config.yaml
n_layer: 11
d_model: 256
n_head: 3
d_mlp: 1024
qk_norm: false
parallel_block: false
init: "normal"
init_std_qkv: 0.0424
init_std_o: 0.0527
init_std_up: 0.0607
init_std_down: 0.0607
decay_fraction: 1.0
seq_len: 256
dataset: "wikipedia_en"
MLP neurons of a small language model. Each row is named by its layer, matrix (up: input weights) and neuron, and shows model dimensions 16-207. Each number is 500 + 25 x the weight over its row's rms, rounded and kept within 0 to 999. Numbers have three digits each.
Before each neuron's rows, "fires after" lists the tokens most often just before its 100 highest values on Wikipedia text that the model never trained on.

fires after: " M", " K", " G", " W", " R"
L5.up866:493502513489539519512477470519474472483499527536492479506463537482548507512505478505542516442520502524465488484493524482434520500529463532476476526499462538523541567507480499536518492523472451532469552452474556492492483498489475492498505522471502464508514478530536495503486473549523475537474491515531489469451493486518466488523509506508497500482490484498507504475540523514500514467505532505551479493482510527497485514529501474461465459470477492533493470525486508520515546499503545490484506487454469496535532488459456490511487486502542478501524493521480473497550453487486477475

fires after: ".", "g", "r", "c", "i"
L3.up553:490496522526497441482469465513481490555514487459507501486507495479470531507447525476478514496557499535502520484506496501497467538474508510476493538480495519541493526500502501482481501489465482497513506509507502475452475532484519514483506533474478488474502516494509525513509513500500529525543483482521498462487545505529503481491475502492500501449526518560475499489518501521454497525491507555517445439520497478529537527473522448502483444499494533529539460506490443517518519504500488493483474522554494508476530517515558490472459466459493417542538513521524497506489505496475506517

fires after: " c", " C", " E", " re", " st"
L4.up698:470492465451488523526484513460474523452530484499487533471508564516521498536522535498484518475503501500501532558546537482490521515535523491507488482504510522549525526449476492460482487511484523459522507474442499463478466461489529463505481497545534528517509477483526486479501528501491455535503526516512459518484515467483518470432494518468510539502490495523471540528475520504466541505485495503460545511473513494488529539482471493498460492498520528537536484518456463516499512512508513484491487520516476515450496508481508528509498515493503491508541517459491513508475495515483515472

fires after: "ver", "e", "ill", "if", "l", " comm"
L3.up368:527492516495470487491515427486492530510488494487521495565525514511472537524502526511510493525471514531504470471499494511453556533510467481500440482506496543512492509490489505491510541512502526526535510450499498441475477495502494502480475481489526503469501554483493497503490498459489496490498479509469527476458552487520526438524495525474499504514490478456465529525528474486513496502488513501531477497584489507533439553502462490532532507480502495487507508489540488482540469505530490514487511492490533480519481472471524503552457494473504497505475521530479496528492485523533497482

fires after: " E", " R", " W", " T", " ", " B"
L6.up483:512491485520506432494480507487530488489544457535485473499543501489519495551494494481480518484477500502480480498485525500484501516509537530514495494466474501538550518499466536528487463501474481502521511483507556443507505524478528499484541497510445478550552487561514514490559498511517542484478452501553519535478467521523465496516482504449495513511474460520517500500504545500475487506514466484540504524523549517471486531532516493450490475435517512495471484519490530514499506523499503477504491473492473498505491515487514517532480491547553472505503487499511507503550513466525501517

fires after: " O", "ist", "r", "e", "it"
L3.up793:479528510475517525500470498523491487520529490539481504512523513513470515500494477499511480534510508473499525497505518511521510541505454516524501550497500477576492512494519500487480479466487510473478485514443536485473506482516510462484502510493468516453497478485506530535481513515510483571563478470488510477467512469536497511482520467477458513499513542456511506494549482507523494504485507482457456503484509467541493507473481523508485473505508553471517505520450500499526485511538432485499499523472516492486475466440499475498532513481484513452485473514479488492501537438527502509

fires after: "ed", "r", "at", "ri", ";"
L4.up139:504483501499460513472497507525490487533503539538527513507476475491516486519493480496468484554489504478473498525561500556505438527507546519517513464513510485480465523482466518487553495495501509513499522488545539490499498542526522498522536539513509497476483495534510482456475480521458456502463466516467462476495499514549526519526509527510480521477467505468515446530489524480470472465488494523501480464546484552486512496519492502461495499492457480506460504503460467504501494488504536482498518518519536474473515490481545537501458536539486457480515498483489455527494522479444531483

fires after: "ail", " al", "ac", " c"
L3.up800:494476516494461493491496499478497507479517458562485476499502513509453506515506485460490535503475466467533563467551518471474497501451471479514492539472489503517495498483529456509496501474509476481521537488506538480476473509511500525483479478508457502528471495527485516522498489465515487530498449501494539486538517494453523495531549521503501556515509551455462501475523502500512479479522542483495480505510484517448468485531499501485471504488498526520499561495470492499484546533530476486516509444508468507522486500514506465522466480472510542499476447467490488502485472501499475511

fires after: " Mar", " P", " c", " C", "ric", " f"
L5.up264:517459513532478503494540480486504500512567460479481499490517520506535489509517523531488506506508520500477504560445449523489495456501535534548547473488500495505503493498503508531477515498464520489504483510522482526487507507483488446562473556498451468515524475514505485467490482487508484527525535468489466518465505524483483507506514531478468490498493468483510521478460521452487489508527500484495505572468516486506487475486471452499451487513485502498521515560480499516469496525530488468541517486522511514493495493515520486488540528507494547500532520491479449526504514518470483467

fires after: "e", "at", " R", "as", " re"
L6.up320:496530457474509512509532481485538486545504439492518460567498497479494501483497483495497531518506480504494488491493462535476499481478514487485477534498490513509479529522519561475479543520510483501506457535504451494474486513541457517530475496500518490488503509457504499472485485491487498494457478464492480505528505510484534520477527495503492502505482485519450506491508484537492450495505460503538541514566540522527466509500479522475515496489480501479534524525555462485473537488509499542510475518474520502485456508556495504493487512498495498486461475487490516509487501447515473505

fires after: "ed", " b", "at", "am", "en", " by"
L3.up892:458510513489445527492481510518463510530480471556526563520474455513547503514488522490550505524519467483523485527507505534471458515496511521491523516542503495463519504477486506449508523495468499487509537521502464472487545516493536490492487494495456494522527482493504495448492467513503470472448492532521510539507476501500500520512512485517488521511480487511434508527504514527551511456510475486520500492498456536524476549537533442475492487499475499518471491532461501540467511497513507534504517513510532487467516509527518469497526485532466486536480520512479484538475488479459559490

fires after: "ot", "ver", "on", "t", "%", " comm"
L3.up137:506486497509492496489458488505451510506465486491483486490490497498475535498485532542491465474511518513505485457517451481524471512494575487510447508517467501504487528507469481492473525492459483511475491507516503452523490488493489488494498479522484455435440520505462516508494497488489506529535490505466442475490496493489483491564470485487553509521524507475488521488487534485473491480550488504516525501522443453496467523488549496462540534502507502515526514499545526536493480520524469504493504525504506466523526496515496478515494490487507466462535533535484474541505522533527512497

fires after: "e", "one", "%", "4", "0", "5"
L3.up265:482453494518467468501494529481530520496512495498473486539491506489478510507513507578487467469509477527482495503501507502485501484481501517510522513506481489506502511499456484529470519471507520460512517470459540502471500481494527477510529540479519506511523494468517517487482520487502513471501486527470522501496491511557545533499493476543454520517517468483503501483513513494555455493531499485528485526490461492478455457512489528501527525473483503474511479539497473511460467472519499540492477498468551495489511494513506529512493490496445503441489471516492556492526515525529522519